Weights of a small GPT-style language model, trained from scratch on English Wikipedia.
Size: 4 heads of 64 (1 for keys and values), 7.32M parameters.
Architecture: RMSNorm before and after each block, tied embeddings, capped logits.
Training: a variant of Muon for these matrices, 240M tokens, 7331 steps.
MLP neurons of a small language model. Each row is named by its layer, matrix (gate and up: input weights; down: output weights) and neuron, and shows model dimensions 0-255. Each number is 128 + 24 x the weight over its row's rms, rounded and kept within 0 to 255. Numbers have three digits each. A neuron's up and down rows have the sign that makes its largest values positive.
Before each neuron's rows, "fires before" lists the tokens most often just after its 100 highest values on Wikipedia text that the model never trained on.

fires before: " |", " v", "0", "8", "2", "1"
L3.gate121:169087145129112105122100112155088126102114163114096127149146127129124094087078111140107158126121159153098159116154121126122128142124146138139138107168131189140077119121117157146141166157136070152094128143141116126167167161147099135133146126134113168133121079138137168157086151124111116152114104077129187104143150089135120085142121095117135117137130116109187141099139128139144163132123090127113139149145114113132121150099147106122142106146105127183137124139164113140115101098116130126134125121125143122137096100128123084127158120121156175109089090124108113130136113114107139144129152145176147115139133120119125068151123191152100105126142153096176120088129145119151119121165130141061140133097158151134125166107121160110113117114120134075150115107119146103143160145171123
L3.up121:133107132125119125136100112187161131150117094205111143128109152118101070165168118161063095140157115100116125167159143136123120114130145177128107111152156129142077109098119132154165134162116082136132134088154128146128149121145109150135148173165105130114145130134143168145134177125121129123118141124136167119155139100130144168105137125071101126127132080127144157158119182150109144128138167117128143119185114120128084090103126120135128148116155126172122171112159108120117114137134122132120121132112167124119136112170091140105145124115121132094127122154134135170082099107149175154133136139116138120142171152162144108159132143098134171118125160148131133145057145150155127139169140158112119149112128135144132174115140116110125130129156158130098123150127164127162111092129155
L3.down121:139181085114136187198120181105120127147113087105142119122138135154129140106112177139142097115099122152141103111120145089150112144101137133160099101113144069129137141133173099128146119120123133093107127125130138153138090077127137115120106135127108120142106155122124093089150159158184147127124150135131074144080132151117094127072163144150148135130175105117112144109147135116122111138130147164152104126137150104142137143139080143129145147091099147131102086113146160124149197105185167116148177128116137118110129150086134163119093105142118125160146143136084154140129147128114140115144131134131105139113131121114137156165155129112121155075089110106102126127107136129123130108109059147142147104103092118153118069119110123154133099132137124117140133148109107108132113133100130

fires before: "3", "2", "8", "6", "4", "5"
L2.gate259:126108121106111113124135159135134096090097090127139098136129103139122112138114125124131140128114094175146117143160132139137154144143102116144151153102158146089070159127162113160137168141109132106094098134165140130123111171156123176106142120165128104105110127115155085163125151174128137118101109123106163153101176105118136135101120175105102156173155087142150160128085122111138119153118125124102081159131151153164120111138078137167147140123155128152154114151154160146104127128171139102127126132118147108132148138149151132152125097108128143147122145116108115134134100096123100117100120142141107139116093118147119095087113128144129154102128124122120126132136116122175095107159142090116138096211149103102138104140103117137072059142108100085170131142088125172155142157112083
L2.up259:125097089140168091115110132112162112133129145155146184113117147154126154147129112109147167154092133110130152149138123137141141106091096117116160134161122170117126152128171125135125115101128157128165128161164144074137124164181143108083098121087127133116140088131149111152103125150162124105149131125089141110157157145120129106151171124135089100167083110144148161125095155109126174123153098108119103165129140129123117126143106141105113128113114130130107152128119092130121151109122088131130086157121088123144156132144111134149112101118158137036147149094127165132060145167105158128083114122148137151124190136105100117110147125080099143121151112133096115114104171136127158107138138126102147149114090106155102117111119135107113143186104090157141145132120136147099140131132124
L2.down259:144153128117126150118143110126149146150116108098130088139127105089134091095140146156130119120168105140162131130117171139143141141140146142128087141132110103129172104134143139113145110169146096094112125100122155167104086139106116111147129162160141197091159131140118134111151151093070150126118165164159146154082131138166136143072105150105130123113160205143113125134164119114100141138134143120109180136100130145099163098114120148130133158126126118113141132165164107107091117168137164134115162175141191148121122089115137140140126168117095113166105127151126096125140118083098095146127153135120098134113089109128134135136121120186138112134147110115113133135138103083141121104142109164159111083135159128112150133105182161147120127118157166147111121115137134099164094135108116

fires before: "ing", "f", " ", "gan", "ar"
L2.gate560:187140170126117073139155149104143105148156135156169096100140121098111128137142131141151120128078154122115153148104113129086151119123133147146150129116138087079112133137098153132118148137115153155171125140082132117135154122134191151132156149137115124117129113143096123115147137170168136120140132165135118135127111139118092130149127133097117086107090113102151151139114062108152122113125116137146131133118145165106085099118147176141138085181135154148121160134114139123073170136135138125157119109100098175147135094147089147127170162112141140097088179106167122121152157124101146123137126158156093162150133096169172116096154129132130086155126156127134133087104117160157115175086132141180157144083108103124167132107117104127141134123127114128140125128118119138123125155102138
L2.up560:094116173164118089074119074129133121131074173117125162143122097151161115090088111122150106116150126078134136158124121144153144136104176126132188136105119111149142165150152111121080141125140147086153110116147161149042108129078126134136097163152117142120140125107129115147135091106099105165114133081090127141155101136167134159130137174104146135134154145139139094090169149134155104140129168122146130168112118146137129147118112122121138101099127133132112116135139108145120152106118150122133123122113126147103141129144151124117116116164129134140123137119138150117138145166093127118117143138127156156117138174103117140143139150099096129115147183155109102092136147153108132093127177145140133118091093091139156159089174102080114127161106105131138149122089143087126110093123091
L2.down560:147166115135145124187114121126130119110133088106122115109113107100088119167096151142156130124129132178124138095154173097114143092120049139124099094094121111085161089128110137147144109140112074156159159149142132119157162105197148131075167125161111141132123121118131141117135157167159111122160124139159133132113145135135161125134110098110087125111073125125136124141131105121107145150133116146152136064149128114100089141167132146152107117143128127126115154167124153125152070127116094110139113159109120121131105140121130112132133159077141148113094120130140092137150150087141123124110129133124097142136134108143139118135116111149127091124140080069159171111108089110152125171139128144102146119145166141134120112179148119115143185140117153126110110138108119157124177144122161

fires before: " |", "ision", "er", " play", "ican"
L7.gate686:180103120151103128131129147120124126142148138140131137120163142152135156096122109129161109134117140100097124174150149145099114140142135103135115161115117136108102128087122117106137130090125137084124145081114164102108131107124125193094143124115100120168100099110122139111117113106161119147128113050065126143135164105195138116161137177097112132142115170131137111150101164073168115169095135133137151135142107106126121091122068154144105135144097126101125119113108120094162181130102162139143127097135123158109124130113163126140163114130116144114131120153175106107115108094111124150153152133136114111120160120140110114157083167182110138149123138136126123129115156101191108125205111144167118112155152118114155120133156120121155140107120145088148128139110128131161148130106136
L7.up686:126145109099141128134140096134106103111121129110137146121103098107126138105107131083077156142147144116103105154162160095144159078110097115136144108107106123134132192109156176134156132121128150122144131089146173117110121143133111136100159132103158139145100130107132126156182115102081095126117078129118137089126126127105111131112111173109145130121125136141147107148135158148102151111128138116131161123138159121168122149149108116130125094145150134100104141103112089172104139128113144116117138118121085097132067145127149122164130123148160157103095092153146119164148143126094155069117126137146140124132126109083106131160131108122113139132149096151097122128123123163115160168148136099140167088086121119121158081095142144182122062120153104176067142169114132167108118131164117
L7.down686:129091119129119113111155113146142078095175148145142099114163167133115115117115108142154100163136082145131147142096126106164102158150154157142128175126142107126145097141141148094157157141129160141135167112143116153156110139127132142164141115102092085127140112137082130099137173102150123079111188127140147142100114061141131094147149125128131133159123145148042118149100100080092115110124064170102105131137116133129163099124078152156106094140104145110107161141155095151132135122178136131155116142153116145124103159126149121140146085127131094141128140122129116136108121129157120130097119156127088087115160112131144138152125133131165150119106147121137133089148152153122119123156117114161155155099148124121129085111161109122149156100131116112123098136081085121116112126094140

fires before: "es", "ed", "ip", "ier", "ing", "ular"
L7.gate306:085179066122136082152131133130139139160117160099097135097115141130150132132130116149129157120137119144113110139136136124141110099084128133082173087142116166107126118119104138128096138160092069127149169115163110134055124091127092128086147169130144116118176119111121089131164125100131164075124167086110136141119115145146093113117129149104113098125119143102104110157120089119121140138137145121116101175133076147128117178119124067100096135104083133160173100143151108180121126118132155113112121152110152138143108092127094123102135151139130104109112156101127147145144127120142117141111148144114126121119124138142144159113126127099132148136154164163117117101111114176070142135149148096113133123118124165158074142105166144097131138098115151091126153105099122109124104120121144
L7.up306:109174056140148139140086116122108138130131142153114151131101160127151079132089129126104136121130117158151151124103100147116105105140113139094149118136135140103143144102127128144168115124182089118131159103173132126154140113117138091103173145126109152153122131143070108129123111099113138133091135159163142122141131150081133122124150129109132083117143160136136097115126110147168128154106122120129121105142160190153142136074130160108129168144088168154119141176117132122137108141156143116137142141118187134133125165171113139165140155100131153120118093108134133107154126162095079155123137089157165106128141128161125142171103106094079133150112165081130100124156146105147148085137130122152132109142123127100084110156131142128073133132143134142137121129122171084139124108118065
L7.down306:160107100098133139154116150118090076118129176120132150123126143140114135093110111103149124103128103134130121147127098137134083182129144142150137091107122133152182109147137101154125138175152131129131166125173074122142096127138130123146122122113097098134110165121123065139124115145122155099170117133132130167129119163132082134107146147165149098161149155127132137130094114143106157138141097114146149157108140134137113083117121120136126080097111127135177156159146113139144128123155133151105135146107146088111120093161103150157127142121130140111177156118128102159138092145169108144176096138142112104125102167128138132096113106146164083134179143150159108113151093128114097153160163081100090112125152125129136153080097115156103114126144131100118091144101109135059173124145140

fires before: "es", " |", "s", "es,", "e,"
L7.gate201:131139127152118192135103131121115126131124135116097129171183124169102108083168156119108116114090101117099104118125120112172124130148125132138095089139093112129138106146152153162203164118119120083141112137148098112099086122126133131137152107165143159141082130084163121095148108109132119156129130106116078078116127116138145117127103144115106101145130100130103132151112120083137117119135088136112139151108107106131141124178099126134118138130108132115123133113146149142090126132164116071121108119142144117092132117138160186124126117123083142081142093127139139116132109070088132108119105102144139126133125159118111127140133167144107139171116143131108153197114134109133118155132105091125131168165097163131126087123135136124117125147104136166096155173150129113122094106116053
L7.up201:106104108095135110137112145128156111110128117166129130169148098132114109149150158126129171128147125128117174130137104172087137130079139120122122121140099123156079124104091100104149127165116120167143110120203108112108140128130122091120108089161089082166095167122080139145104157134119140119150126117111147133112117129104114109143088093078157121109166103164082141121138135127122114098140145146118137117122123156197071116147100145147176124083084135117133116110101119117122142075158090142137121133091158093123105107085118137100080126091125107150137132081146148158123169094125151121148132147136152113145133106122121108139116125137122130134109139171102111116128130127092151174122108085161087107100142143135110142184156122133133127101132115085141156132138140122115135138133165
L7.down201:076118139178101164164106112112136127132149140136149160096113134134149163149152125116143076117105148168165131103154140085117119148105129149112115167137129132124139116160099141112141088123142130098138073105128120127121124088095123138146120123149151136146148109178129094101111143070139142115152143091108140128040136124138148097090138201131118138114098112142129151116127126104166125128149144142131141124133138121114109070143171079106154157155151111113121111110133102127118136130119071113108116150080101129122142116116149117147184138135168138141132153145140105161102111145142103116159094127098156074146118160131155108125130136142163096136128166132125087127126155160144148149143140129173093090126118134159095089127104120127113075124132135146120108095158115160175126118120135

fires before: " |", ",", "–", " play"
L2.gate671:123133112130126115137138106117096117135112127168122136115119134128089148123126101095151113096144117152106097065122132085118127182106159138146144095110126151132116155137103152095178118112126086088131111170136087150109144119107117137082181093121113098134104123099094083100143106099115111156155139117111173090139092124115112117110124159135085141082134149140134134097136130094126144107117129161119109094103109146080153137093138113115147092139099102152149106081110146108126121155148122119107114108124148156130085139105146148129133156151149168122119058126095125087134098129144088152139151113155114127110138107109103172139115112120127137112087087128105154123124178102140112097163140137132090152179113169100125138112118090122133092164108078133101153135130125108099137148124175
L2.up671:112144134133135085172088104153098115098121159139107137106108115134157129136065130086155157110131133108135102098154107119158080127140133099105143111154149130104113074156133116146200108129097117117140124138149135121154157148139097140138110153128157124141111132106053104128125134110110154128100143131135118126150184106062132136132117121148096116117118087121130112134168141119111106124065126124092136162099121098114157178088114120134143156118117141107155140091108085116104121139119133135087140162118101096129126100115142140118109185102121157133093093114129118134126119107170158075161108164120110123090102090103117181157093124103141145070136131118141115166058134139150123127118107114156141097144133129120128146129149118109130118106122166104137122119101120129125112135141098
L2.down671:106144124118137124112130179112131134159109111122148085115136172165136137130170130136119110135104082135154130133134161128145166135116176093150109137131095138130157163114113138088099112112175120129106189127114153161123121138159163112133139098136084153117141124167160113137115100131118103188136104150144194100109122166135121089117150139125136119084151143130104178118113140142142120140123108126165099094173146156129111087120116120097122098119139132138097137119135145146179161141157116119188109114132148138140153115146090135145103088169145127091193107103128113113134116180159125163096115125118142116145141148118140115110126161178121129152099129143093165117149128125123132143112151152152111130160188125127136074120147149143103141159097080161124142150121136130133139159161152

fires before: "ed", " in", "s", " the"
L7.gate179:111122142117083113114121125145152146168114144154116137134134141117090114117097100101130139133126144118111150145106128117126116094144140117136162135114143118138143124103117130113131163108158165164124097107108147109099105108149112100124064152121151136159172154112123114107121097111093098110120127085141118105096062141085110146118125173138141141119093102118120128101135130101170105101157162079126081133140164082127119106101141119107112093153142109138143127135116114137091116149114058100130138132108157143133099101125148143150128132101149141141139080151143174141092132108152135128124132118141172133169152119115114074130185124149144157137149093103117166152155166134125116204167128110100094105114099128114128155141158126158076121119109151173148163118102147152113086144129169
L7.up179:108120128147129127140091102136125139147160104087126142119155149106193156112152131132136129147119123141136104144144181080123130142080136118130137109125120157129135153106129156121140090127119130083141150152155100129121121140131091175112163138150126174144124091120153113150106126147112142124155165126125153148095112106159137132130080129167099136119113107116118146088092163132126139112108136125135113139131131095083141131143133133184123140155075143117096094147142149134117161132104111106142101099124144120132114140144117101139130155146154160146123091119154111140131132088144160123140155107173166177138080131183119195161153112142129137122141105110121116118140093122116095207157181102138135091148154098113157169145101102121089097087090120163087142120127129108171142120101155
L7.down179:103148160150075114114105085111107146168097139123157155172142103148116099126133139121161144128127139107111121161088113076118148182088144137103169167113124096141115152148112130110157083101142118136150119157142142110114095099112107157095142136160096141126111095161082113098190096120127108117148061148147101127142152131121150120144157158148133100133108110089125113140127103127156127108113089140149108151102143208062067122127126095087133139118121118116130122084126134097107133138140092131106125144163125133137119145135168147134122114119160137172128092115089151132129139148117091134156112105151136111109140126146155141126095117171176104151159137126136128127121111126099152118101141087122130128148146124099118126139107131117091116101163125079173144128118132095158144131130127

fires before: "00", "8", "7", "9", "6", "3"
L3.gate47:113129109103141164093099134154126133088156120097127103106132145103106153118162139145156097125133140145125141135124148129125144173121121127120113123074135143111126110120104088140117145202183114120140114069147160138145118106065143143158120144171101155125116129178105092130159131171095107126151120100166108093163149165151092124149149121137105120141158124127134110114109112123124153125101095149116142145161086173092104134154167188126103157135124154121163149139065152119136139155136180159104100167105116091124171119143107127108124120159126109114109107107123122176158127125107141158114133114163178140118121110115108106067114127121117112145124144128128163111109147127095149101163106109135144101106130136139125110099136121134148137155120138130136116135161096140196109130091132
L3.up47:127124061149118145133134114147122146117122146127120137141136106124158148133149143098148164144134124165113092121142141086125165140128148184173132152126130137131103088119121163122156025123139150120114081139147148130113107156140128096144105133115149127146107101134177166155123103103091122112121138162105125149134093122137121155119112144135126113099153095129084113158122166103183144139099125103114123090091162126080134115122118111116135118130109140156109115137095117132117114143124142127111124094165116078121133145134153141167134117126125121134106139151153146119137113169137193134139109143134141110101118154137132108167069147159130126115086152138171146110161115157100159143156138153076168099091136146129120173074187096143123107104086111140127120147124172113158138117111134
L3.down47:138121145121131139120095123150142147113131105124177147150132159121101109147136136145148125130121183150107151112168125120108090177147121116116126161103170139122146173113142125161121131151144076142115181099104111134154109118102100144098120142174121140127132164118117112100148180176121133105132098073117121103104136140131104063118147112154087136128131167132143121149064115129105118149125130149080134161140103137140116139123161153156098142164137126080127140125072129087160107163129147153129140170086149101143118081134115112105142148113152132145132128118145098120136148158104076164139135132127103109185143120129164130117108099101125139198132137109136103204121116118134146111114152097173114108121121114140134143109113138139162174124138167100105132113143129158102126127130119

fires before: "ion", "F", "u", " |", "m", "t"
L7.gate62:099114142133122136128151120090084174148148136132127131115108113114115134130128119145133143143128108077108116130128135142113134112143137103161105116096138105107155107098142125150146149164120133110139082171122141148096112105175091124151098124084138113130145178129104112085114099117116109127131138143080126154149035098136172101074098123128139139133122118125145108143122134124078098141135181140143114146133084149127141150085159168134099123117149075102121132124159117149126116098143139157097124102133098136138157115163181110138125136159139107150092147141148086161096154103142157139126181117135163137108125133133114149141138087113160121145107108156137074109142103175131131106182091089132117128124151104141109141132133074091159126114090178147144147158111164125140130122125135
L7.up62:114121152134120078142115107142118110135090153111103081111108109137099104103141177127141086113109143118125113119147116142129136119168103095105108117098117113113126144104130108146164153111130148090172111156099171140154142144163131106158107133151142124120128132092129153088133164110133094113154154133096110149165119135168132135146122128155129131105131130114147128131160116140114146130129127181176114117182172115127164096144142127125089075116138080134072093117119158134162102137165110135088116137148138102109160161176162118153152109082145153070135150097133154163112085121138099142146119122133136129120121111108120141134122137176143105159125104105119113129130140159096114164121120128115117102130150110131159158152098135124081105113073218090096119141119127105099139117103133
L7.down62:162131112130119109096096126128148184170156141125110164099132133169129127131091195057118142127145153100112095121075162105108133105113114150116093147137135122052154142115129122163101116170127092136116138117145136114143069123122133157137140125108124149116122153145138131086133149092118161095138158135115132136143140127133092142128151123095104154079117065075103145115177127143151171119114137140122095145119117127118092113123123120144127128130099102167123131116121177120150133120116088156152143110097143127130153129132166128142108115081090148124129088132122142095136136120123139130110166153134139123169148068102128157152103094115117157120102156095141106148153133122107157149123129139088182176110119142149129147190120148136143125126182111151141128111108119102141132133149137

fires before: "00", "8", "h", "7"
L2.gate419:098116105093143124173159124113092171127150134149129112190119140130168144089117140143073114102075082114118136116141138119148170140136085140114106114122142145122137151117152118154105125128132131139132128092159186120123120140138123141161132096089112181130130109149122145100150095126102197134135153106159130156104105132162129091095136140111153136118171132142152108107181160120152144107101111097137154091114089102112129144144148134183120106156139139145148151133097113101123124103118137169113135158109125167094086135120079147108119129101143159111162119099126106114121122139134160141080072075127132148134086131125156147143117141142083078115121144101159124144107113119096103110164106147150112120115124159167118138174117152160100110147127129155141122148167110117142135101132144
L2.up419:160120102114119170150128117116111163103113155136153176131148143147161148137174108094154140149088127062129141150133119163152159112131100146163093115139101134119159097143129161104123152134172130131131101140101131116132082153172156127183126131122191087128163120155134107124144108172133122103101143171139130143144124101155140159116103102126152112112151135149164115136142109160116195128131102138091136129136120175154128112154128105092117123114128146157132149131131127112127150088119157084116099121131157134139106128096103186117100165106111120172135162133127156137139116139148142145142069132143108150138149130134148150157062112121091088076118086125130171133129118120124111139151109127128141151134169125107115129092102114117150128140062099132111146092131136088114121117139111
L2.down419:123087133166092120103152122118116113127178119165081136145139165067107100142098105110156119131141117113131108165178139110141127143119139120154135135183148126123142128144107095121132122134070110141122162097126057129132136152129078160086103118165129104112116120122122119134103167088112134146069107127125125094136127119095127037140131120127112120140113127128121088103105151113156114177099126165118144159084137136127104135103125130159133127121142112084128110134128109184133113137139127168185143113115105131146140150143152112129132148150152100119115131154115091142117145127100120143128140117153132160151091083107175136126166126135140137117093140092151087103169122106106173124106168125133164102161118139157145113136147104118116140144133122128102134121114087123112136198119136

fires before: "y", "ed", "es", "er"
L7.gate73:136114097105068102141129110132098153104172127125159179157141089160121079146125137131127134129126098137084167130108183190107114171094149129103125130147088156130152159142142119102174124129155124162098134102166121141139129117122100121163124140090155123146133125104105103100087103147109090125145115128121155131110152116135136144090136156101116101158108080101166125108173159133143118123115135131140142123111125172102125095121147106122105111154083117118169158122124162099118150096103138125145127111118168135139103123163124123150148138145158131117064126144124146175097089113104121105114125120129146082134141158143085136108103173122129086112160179147096149122121109124153093104125138130158151135110166132123116128130097143149139111117133146089127134119110099138150109120169057
L7.up73:155177114115184163129107165159164108146147148157172112088074137159110143142125131132173158146151180180147171147140146086108072115118135120138106124134137133125155125124130099135135165114112106123131145113119190147154155137120165110174112170126124134100136112097116120149163079111122155140120139139048118127138124125133116102138176131169131143170098162131122124147129125152151122113137135128150110122171147143136101163165082093140152165147162091129136111122108098111122122096111129112118135139107102099143152124112109175130138124135180142099137123113116072107131145145112121141127072113143128105127082158143148123140128093107124127107102104133114111152085131124103111082117126130129151125093146119131124091132151151127149138136074095142153135125120134093156106136110151
L7.down73:145134094088121140136171165136075150171139145119128143139132134127099135137103136100149159101167116098155172128107141081154132114128161139152105086141125114108144163112124134145147170165134129146119162099124159096122110089131110118123149112120150118126138107151161119131120106133146096140147166132121124138132158153121137091125158084128101105090134087120100153131154124108146163115110141137097126131145147089088144116136120144123123132109070151106086140148146174105106142149146147144105090132130133136180157160130160107154114130089110119121148142120113161137111170121174076109164105109116130110174139137145103135145099126125171164104169124112136116099177109132161118138119117093093151107181158124116154139089128138068136124123156140127164143147114190126130178171141130

fires before: "ed", "ing", "s", "l"
L7.gate356:147107155117140112126124132110124161096098108119136144124121145127113115148174114122141138152172145133124127121103180152117127166142159126103149159113151143104120130119109154108141097134126120105171116134118145102128123170142153127111117111148133182172103139148124118123128102158101127155134123125108115140123058155113115099100143171133104130134076138102164099140093107136119132150135120115100127159091130144120108099165156100127198116154188133168115133122169146141124142113089178191145136099150153164144145125156138155119150113129136161129114107114146184130143112118192145121149105100153167101122136158109151129151142175095139127116124137125109152115134165165122131149109120117086141120080178168138172167132133144112099117124187134120099110150118146158124167134128170
L7.up356:118162155163146130134138179114100108126091134127138135116127126143106117159103135101152136096129168129108145131134144130144104165136166097141135150094099161116154125106068142137149142114143156124107087122104125136149071116118100110142116138140086187143166142140136123142130094144089149186116139131109151147133163171107120098151150133127138095101107110118159178145151152084177158138151142115121163131136159082154153159120093146149153154170114079162113125151119100165118083138076148121091128077143139113130108170133141122128126141136144170145098172117117141119139140126138150148120139144129144129148117104141140145102123106148166136093143118154159119110104089118147109120153147098048106130113170111131129099116152123109146140158106160134103121103147154135132125178141134
L7.down356:136073107156133153114114110128102180106164101125162129083163138117163101121136121110116151101114147202110101156121163093156130116131116116108131159099087121122124149113157161133183117097124149101082204119136125128145130143166134159106133098138138148106119116116152142145138084136119110111134114114124111164147136130120121125103145111117122136138091138127116146080147130132166118148115117108136128177086138153129111123140136154103108153134098161142128121078109141141130145128107114149155097108111098139102099125119148115148096120108117131139120109102122107154151099105123173158128122080175131164109104105128140167156130144163153108075155147123105130118105148157081167136104104150138144081130149137130128108168085095128065170108157150166125102156137146138111152122118094

fires before: "k", "m", " |", "s", "/", "u"
L7.gate402:082102110101093130138101122131147104133159135132115078119087173126106120108175164133112138118117063161126111104105133189124112143149121115098121091138152091114124130094150174129074150149148129133115133125120136102139152120133126152108118147150106122136136090095113124111125151173125076101154150120105162137119124160133112139132152095093103128150142102123164130151122137108156162134122155134162129140114145109131163088131116133137096149152145114084131103147152155135136049155095078123145134103117121141124142130135083138131137105139136123124114167166114129093130175101116141163121173181148153143165121136157085158043144151129078127147142134137141138104116097125140171145152104118105142128110131150121141133115125139088141117115085135108140165142122106164135146094142129
L7.up402:123118141101107083175100138123100123177074142149170157141096170134140117116134127078100148156134090117132110158141122167081175176138150120086084085132147127137111113170180121116110107142122120104113141106096097092123127132128161135135136121141079102122134133146125145133122138150134131130125080121135137134150131181150102131146128124078139161123103109127092092160132141108094129135113122097134152126165122158145106107164140148156137162115135163091130112150140134122112081114120108088102104112108099119147138152124109127102116109133122146107179156123061117106118107117118104162088160105150130095133126131132100116067148148134134132129111137136119123169145131102098145171160141104134102130139157155131143096116135085126147151167095142120138135156148136117106071129073137
L7.down402:124138132146120147116135109045111159131109116120117142160144101134138096150086106144147089117102117109107105135117117111093132148133087143118123076135099106107154131152081121161131149152129142142139163114091154126133131127130170135124150107118166142175122158160123134142128110105124155140162119163120095114131114152120180126094106143148114119150116117173084121121105163113132155114151141102127125105154085140109157157136136093128128100105103120124145107125097099160135130091129104172132145112136098129187102114138098108090158144087128147122118128161193164141127126109146074141133085112107103136132154114134127090147126134120142089116140110136115101102143113119121114096119107122186125092105110045146135156125158157134108130130164136110133099097124071120144119126153062

fires before: " |", "i", "2", "p", "l"
L2.gate331:172134150129142096146128135156119160135157120099112097137106128142115106140118112124080115111147122151068140145099168116106094161108061120088097140164145081108130092129115130149168110133097117143128134117155133086124138132113090166116162140143128143162131074105137149133130124119144171132190115129130093110120093089116184117107109132100123157129138164117166118105074138108119127115079121056152178133089121143097141155143112088155112138138140112106129091126091143124166126144149140121055161173146078149146158127148114118148148120118105109143134148106121116133138117101059149106120158141142163141088092140089138121121095106107148136126138159136138118110117137094119126123137166128158113131109119132118109129129130165091114119128148136108150124121151108110128120114133118
L2.up331:119132147132105121149126080099117090115117132104106149096132150147108127111118129127077120086137143143113119104119084102079132160096076169130094149137110096135161131091124101142123148130150162113125153127097143120146164112122138116120150145119152145081105159134112088126136130114136152173135138121141101116113096113138132125138133172141128154098135135152137112119124135161112135124116119109098115147138156177100168131131097142159116175091117102132093129141044130136167152150195141125100126174059079162122170130186125139135121124135111105093173134139130121108135111097107190124097190098133129078104134135113119139111121110116113127161139162148133137141111114145121124166133141144168142170110138143132123147112143102101131124122113118104168171138155129110094121119109132
L2.down331:127154118153089125099076147103133133168128162130076143123151095133154101171125157105120087100121098066196120148133160112144155097116133113107144134148129131133155136170107135155111198128126111123103088113142125101154112098189123111117149144104136129133147106104122156138128106142157116117111135118123133145101146143124138111094134146099135129158125138144125095194183131109110154150148129159157101142134087151119104133123122133122127097124130176148139140131197130120113092096136143124131093126134161094130119122113172121105079113064142136108110118146106146133147126132121128137166124166124139128132127117118144144114156145143117183116093076087109137134129106141156102132128069183107159093123121129103130153148174125157138116135099129148133123122120109118123121175152155

fires before: "ing", "ff", "ed", "b", "f", "ach"
L7.gate155:138154127114138102131132157164165097177149164128119105109075139145118117141141102126169132143137144136155142121154145094109126178117118091105157108105140144100137111112136153124159107102127135147123135129113157107168112175149136097089125124123174107129124148146149155109104131131114165065115154141110107186131139137150122098080083130112163117144113129128090115102176117112169149137157109126125089131114142149143115181106152165139126109109127080133111114129090126119129122143146157167100096142096140144149142138165136120137081108159172167107111122095089135156133110117151115118150083126133125135132152103079103149126072175110156085144141127113105169140172113128085112155128135158149150128122166140084158142108113163117148157120120153141124120167142125108155104122113098
L7.up155:125156069082067110107107110182125125127119156121153115127128135155120156096109129115120115112118154123081121111108166100129151095156146083140145140123123100134089110137133135117121124129169155100120133135115136143117126141126121135111122106174129091132083168138103136146078129147132102073156153158103135083109115129127096154114179178123146059167090108125115107111166107169170140128142190138107127136126155152107092126136154177098079127108106135127136129112145107144113107097136111138108123144086135146094110126123127174134127121150124114125135173134073137158115112097175139116127127148159151145111138123146093120105150113100160154144138130110163112120138132134113164081105151129167142152105154109125140132140122110135133140134068110130135164100098092129118108170128132
L7.down155:141104136150160133125130171138158096095118124122117130099124144137157136119138148111135173114130110154144121121136164136105172124155124137102095133146111124180154115138144112155124154114141138171128105106090133171155130074134131156120107133105081179105112135112123109092123128108101133171092104117123155198087139157162145087086101084103138111134151106104091087134083096118142125166107129138122119151104111100110131128097133108113110154177136079145087118159144132125136111106142155136120107091117122135099127144103130115115104131125165140098121140078155145156125103133130088156108125074124166134136159106069133110128124115105095121127175114090104183115151104158121116097157157137102114119166098124124165102144113113098124124155122167179145094140115149121119136126112128

fires before: "am", "et", "t", "ated", "en", "m"
L2.gate481:115172116115122077121162125096147133118145135105147151139156088128149132117124065139162102096202140151128135169101139077157083100159083141099141129080111137133176116140113110107120134105070111137131121148123106106132106078116131139122135133121127119114119157127117125107147180101129101106144090105128146111114083157114118107132130140149120122061102123148110129092144106113151126126145134092125119133123146136135101156099168152135120124151090127124141149168144104126149138123111137107145133137127089144147120151157156141168129136151084149134103130151160149107138146066122102099154096130119144163164124166110113148141108126086137158116134051155119126125135102112134156126116138122101131137134116131173173115142153117114136165170093148123081115178163123150138132154106148
L2.up481:134097122144117110140135146138114115170113115135176157110127110127158114096121125103096113073146114081132136112142133120090126119119145118120108109109103119088114159110121098094143141089120104122120110162125105138120108134133120116097128127119112136116114133101148108146141066145123149109126162091102159146088115115162125118123049104149128124147115176139154132148137178107121168122111162113149161110110147114128129159123186115077123145175158122139101128146097086114130129117143155118138142103155104131126163142154079125162106099127140140113140116137146102131114121137109098111153084094146093142155118135141174117134120112048131144103119107156094104150107132118162081128170118102120078134151147140162089145156102101133175141105128111076136098096129110127118111147092077
L2.down481:120122141135131109112139112117125148128135111141149128148099110099091119126128143157114148135135124122107124150105121136159158118127102170128136089098115143120149148121140132137144100166151174162082144135108148135160118119171148128163151132101135162130165144161141149154157148128099125108086121202104129136165161158102158139130119139097124118118156102114136116129169102145136134175156110132095133138160115131154116170153105134152092114154087145126164133149128137112166091163108132108088126146121117116167119107114189126104091152108146170127131170121134121114110085132102118107131151130099123157125126153160146149148104129167162133141148129112169130157149100149174191133120096155089140147102120127111134086137151183105143149106109187168144133154132132108144117164150208